{
  "n_head": 3,
  "head_dim": 128,
  "norm": "rmsnorm",
  "norm_place": "pre",
  "lr_head": 0.0129,
  "warmup_steps": 200,
  "decay_shape": "linear",
  "doc_mask": true,
  "steps": 3489
}
MLP neurons of a small language model. Each row is named by its layer, matrix (up: input weights) and neuron, and shows model dimensions 256-351. Each number is 128 + 32 x the weight over its row's rms, rounded and kept within 0 to 255. Numbers have three digits each.
A block is one neuron, or neurons of one layer that tend to fire together. After each block is what it responds to, as a language model described it from the Wikipedia text at the highest values.

L4.up318:123130158141164116094170081109111174203107133142171119140204155086186044082205191152113111140145141148140121120157111104158105167126142052151147075146157147156146133108145074065085171083121128123146173142094102202159109144119122142127124162122130172131153128103151100150170117210123042116
L4.up361:150098166117114146165175128132154116156119142152141158149152169172110077116174190088152183098176108197173082145042156137098124147136118154193118088122115150161141150121129128067145215085118137098140127095101163192196138121134176132112156151154120139139117154139160090129178101076086093133
L4.up441:122155158160113166138135071077133123110086084067171069137103176153129104144142122103108186117107180140136124119078162134170119094144118135155122141136113105130138093140101091112153140118084176179091124179122102188112106082117135177140136140154124138068208118136143124164123195136165116141
L4.up908:132137125210125145153142090142141138121122165073188138045097144099175087118078158130134101120114155098088150134105154184097154122112124068178115118065136070124111134152131087133158123085171138138165153137110139119095052105151139140133089101125075077150159152160106092120082165095121093139
Responds to: Surname-final word pieces. Last subword piece of a person's surname completing a full name in biographies, sports tables and credits, e.g. Ask-ew, Corazz-i, Bark-ley.

L5.up172:179092142150104111154117085127137134110128137115193154144100185094091103118188137152086097081186146133189148117088121099123133192134146144100207103143054153142145141064149111145075070020125135160098129095143109176166163141120110089097126126186145101069116083176140121147145098201145156122
L5.up237:152149130044112190121170120117130138121132121115160138150113111095133062094154072171138133096163158107103118094161118084175062161089090138174089074111120105189093149163152172120153208081122115088071185146156114179121169116122161100164118114131106163159162071147082145122156124140123113049
L5.up308:126113171175124104083142176146113170141173092151157100157182094102123135101104098149065103169076106118119106205098168188167044114143128122096108117180059092119151199155132176087153251132075204196181140109149114179119148119127102109106150075129100170130149107136157178118159115105080131131
L5.up350:104151123121148152092109089156179156127117111108065157126179180121108127088166149145105091184139143101156117139135099118154081128164200098155133065131187112199144131162170094040113156139173115147170129098197107160133097084138153104100152167138131136077105160124098097155099137137100160081
L5.up418:099095163173181160127135106232122143114196122078136157099141131163158151146145132146142176117104122128161113078161171119114088104090122089110152134147102113255105117208075123137142148081142134128124095144072117073127166133097065112097148132145125090101217124179139089116098170153132126134
L5.up557:178110117133132147094099139152148123152161114103179150133142106123104166241185154157201100116116128104095120050156073060151142153102182053169134103113081147142143084115137064127089148112151109084117151128097090174182109137081108173211112091127152169142135045148110090113158149149103113067
L5.up604:091126119094122163174115110118063142145089081114151150098140190094061106105168135107191172137125179077151149122098139124175136140159110194177154146120127161197143157143130044082114177115124131148176129169118133198195129108115155145089111144159148101145129201153146121113143101124097109071
L5.up639:092088081105156127087118123143137124178087093119104134155176210121126169154120179122114133140133139113172112135092179146146111131135160152109181119105157123126168166140124081141110138119182128121089105157097120186148155129116166139082143149214103139121149084179155142163164050143187096162
L5.up795:129179192169155117086213084161160169123100096086158158141126120106117165082086083165103134077070129066135041158101106145103149090150089130140111099185147157160132130165140133130112178076147188156084155144177144127150152092149121150124185099205177156175177136179131160142116148142112098125
L5.up811:057138169183099088127077109121138151115097103090119130136116143147083092154092102115098147088109076113110078135082156138109132142151156130124079106149158173141189185153114119080131115144168089152077134186132112130144152091121080151144090154133121102167107134152141119130085131116090123062
L5.up934:088113081114135122059153115089141137085098139084159125133069144074164139138069087123060120082121198104168064129115121157167139120161145122233115194168118133206175217166145205064126151133216086138125172165117123157123113117098130151086086096101171094148125146169149077124098175107070119112
L5.up1127:108119144159138168134146066130148148150138102144151120169111137100173035066113137178087111116117120091118128128154135115166055151090134085154133069181134149163126126164131129082119194099078151167119162101127166129176136114091117091140153145126122113108193141169118140127125117087114128116
L5.up1153:127140157090160160132154035067082187114097129129113087147181155097104064090080105139062088110189083145142060174127153099093139168176118018114113073120113157196136128161118156122083148099147199074102180106180114155151203106077168088120080163157177109146159090176103145105151118165180140075
L5.up1287:098120125132170154127123122137123120122166088149183091144176154190120105144135118122180152056150142132134138128098179140084117153105150128145152125098092142141180181140101175154083106118163162169132111140157078150143125132143104173113113115110160145084171120121125140057188161130134162161
L5.up1359:159117129099146140103123118087135062052152092158198148102073158157086178133119096109127123121103142113112167152132123162116079180170209143112153153140038178129124121155167123113112210142056138114087143185165098148089084153137082144071111176156162122127113139151105091126135159172157115134
L5.up1362:145111121112127131122104130102134143116118131106169098116143150119158124123083105135129127118229123161187134143117116155147139150174096142173103152147120157176142186133100080157113124150122094131114168158161117097145108124134067170126128115180096122133081109152091155109140185154187139078
Responds to: Personal first names. Final token of a person's given name just before the surname, in name lists, tables and credits, e.g. Matt, Rich(ard), Sylvia; occasionally inside surnames like Seag(al).

L3.up1002:122178101140135124139153102093146129143144152121185120155119159115121058120111136162051125148121129134092126105121129180159088103015096123090133137146088127121120141151132116087111121055028143156108143115112104119160159130107069124132127163113171188081176082107108121142137123119144093084
Responds to: Personal name pieces. Word pieces inside people's names, mostly the first piece of a surname after a given name (Mark Rob-ins, Greg Bald-win), sometimes mid-first-name (Ern-ie, Gl-oria).

L5.up0:136094187132073132156161152151109098122123109124178092116071098138168107189141159181119107110177120121124132108131109120154139195142097113193137091090121114144123199133142093169085126152148177126126164113096090110129118081157158104090123115138076151130053121121118121141068079092125175140
L5.up64:104151073160109096102125141106139152126223072105082104155167135128143099167141151137108179124123098088100151129090140137203128073170099089153131133127171116073097187132129131156163120151138065140184135134140110099157134111143155134128239082172081114123134103061172045096127113073140160085
L5.up68:118090119202148111178114140137076165179129132163081099133164198119169128147091102121133119150181125136200111145033081137079051123169113142130126136144145120151144134145135108132086118160085096113143168143116154170152167060136106101126185083138138087143114069123096104122130114100146138128
L5.up70:131130150137101113139201098117142147150127136136095137218096173122126165141107146101060133175186093147120150135166115146104088176141097060164118144153090156076144119162107132164125099129098120152078140157144126096122108129106136173133096102118150097139095114082093104110123145221098146084
L5.up71:107159123116135229152166115135178095124159056138137171187092119070087141133068140174129182115124155110134092140102135107145085131146120134096118125154146166170107122100145090121132123111107121060163100140159117083164183129145085089081114080120071155138130107137079074113074128115138159171
L5.up123:116150137110103142149147113086184107157175171144131138158121154178135103125117132140091134134082090094114135159140144134078098108155131108088137215129135108146158133200067118147116159097066132188159118120165064132132154077082123102093082128121103115169093105120151075133142106172084092090
L5.up146:095153095129091067181125169134136116151113156070183163123094180134159135147133151154161175110129091088100129066125104129130119128108124147103144162161085125126099099114127157161094165103106137128119110114064084092113143112112120144127135100118194129132113101109158126191124100102102085155
L5.up187:133111070167176118186190117192170109150113135109133160062128174145174124178094129159214085148132058154085117209060101126166065154172134134082136150126141140136130134141128142163143132130100082136084163153107168093152156182094151127077110115116147156139081129129126103118143132080179149141
L5.up302:176152056146121161111161166072155190172143107166103097149187157122221051180176129125109133151167113102111178153072201157184089075163065144081121157156094128130110167150123151148168145129171134095147171121154164153083131203133125146096167128129173078180162102088126126145112173142132129142
L5.up483:112144074131100164124104177132100121075160061121127136156202135082129117131108149193109124071100208076101175150094139167131116161134102148065124133136134126087127107135131184179107145158129106187099158148153127126169120113122186104094131115143126116150157113123128118127158148103134129111
L5.up584:136093064145117142110165098107149159091178122161127165103207090188087151131070191137111169114133089088148129125162100090136149121145094166172142150141122157134186157166149161165142130173144125158180164157111081144152118104101194114087109098119096142114079111090123138112122123120146144130
L5.up704:096075079098134172147126117166096123107108100100191141119159145134182194128159167100100120158108107124101129114123061194160168021173065129140107100095077177112149146126199100133160169140118115148190137148148111133104116138155114148176178148141137117155111093107126140117144099126138088114
L5.up709:142107129148108154146095126119107078094164101097169166136173147154104193113151162099090099136109163162146122108097089141136134143136192113139095149073152147142168116129148088166128091176163158124091087159074122066152160057135107128126118148138120149050140121102092170090080105135080144105
L5.up891:054137192138165168179138121044155096147148095128111141139111095197141148106116178122085082122174173113105147099087142140119064127108128126098135191157101092130058155129084127147083161119113121204104131111105159143171145086153151174171194118120117092105142130063121177118083135151127098140
L5.up1238:132132152160142145186074093101187107136149090096141097115147157075103129082105120126078146180123124108146112121111157107128123119144076123097113081155120139178169109167093164148136091118156133154123182122070153162153128185151125128123152118150134088128163142143138098109151178128084144089
L5.up1313:160116115147124174119127127132083131103112079156172083151112152100104133148131174191121163105129091109143139112163098103066100077111154097165152130116147129245176186142127095153123138130119110119095147143171080152114134115120129088168137175123109126111090141161143090120140087095154118126
Responds to: Word-initial consonant letters. Single-letter word-start pieces, mostly H, C, K, G, V, that begin names or words split into pieces, as in H+oller, K+amil, v+irus.

L4.up224:117079119142144129102105075106080111178161110101104151111134114126130046151179076129089127096130134147141108160173133144098094134132189106075194159162093159138124118163139063187117154105215126109069099121123131063107101121109100209096169129150119135110133049140102160130172120091130144102
L4.up909:135127094111181103130157107163144094130179132081074158094151071183123175134135183167158106086146131123158149088151076135143069127152070103126172139193120107231142112147159128162154131102138112157161135089135183131170119165109150157093119168120095173166138096078072127132114094163070089108
L4.up1041:174129097085155141070128066081182092094128097136060190174154154117128186153125177117092120139114140153130143164088109201178044104112055057069178163187156089164137166184139144189139107135154114108180136075108157099129072117145152114127113174212079120106166111112139148139083161117108111173
L4.up1069:178210133114124105172119105111164128121177097178094075109164125144162075125176113102095104148154177136136063084106093115083040120109149113084109099179159142108190119152172147117063116134162125182074076078136161111122114096117155157164121154119068148154142066108128142102109090131119147155
Responds to: Word-initial D fragment. Split-off first letter of a word, mostly capital D (also d, T), in names, titles and tables, e.g. D|rexler, D|agenham, d|rainage.

L3.up1470:133098087087117169124160170122145190158104063124090177110176106152129152149114183077159133139079140137117144116103156126146099102113135136128083129109166130115126174127164095145073203097068079166149128145136137122094130094147106086083120083172129137139110077065122118140145188072094081139
Responds to: Word-initial capital fragments. Single-letter or short first pieces of split words, mostly capitals starting proper names, as in C|lemente, G|wangju, H|încești, C|Beebies.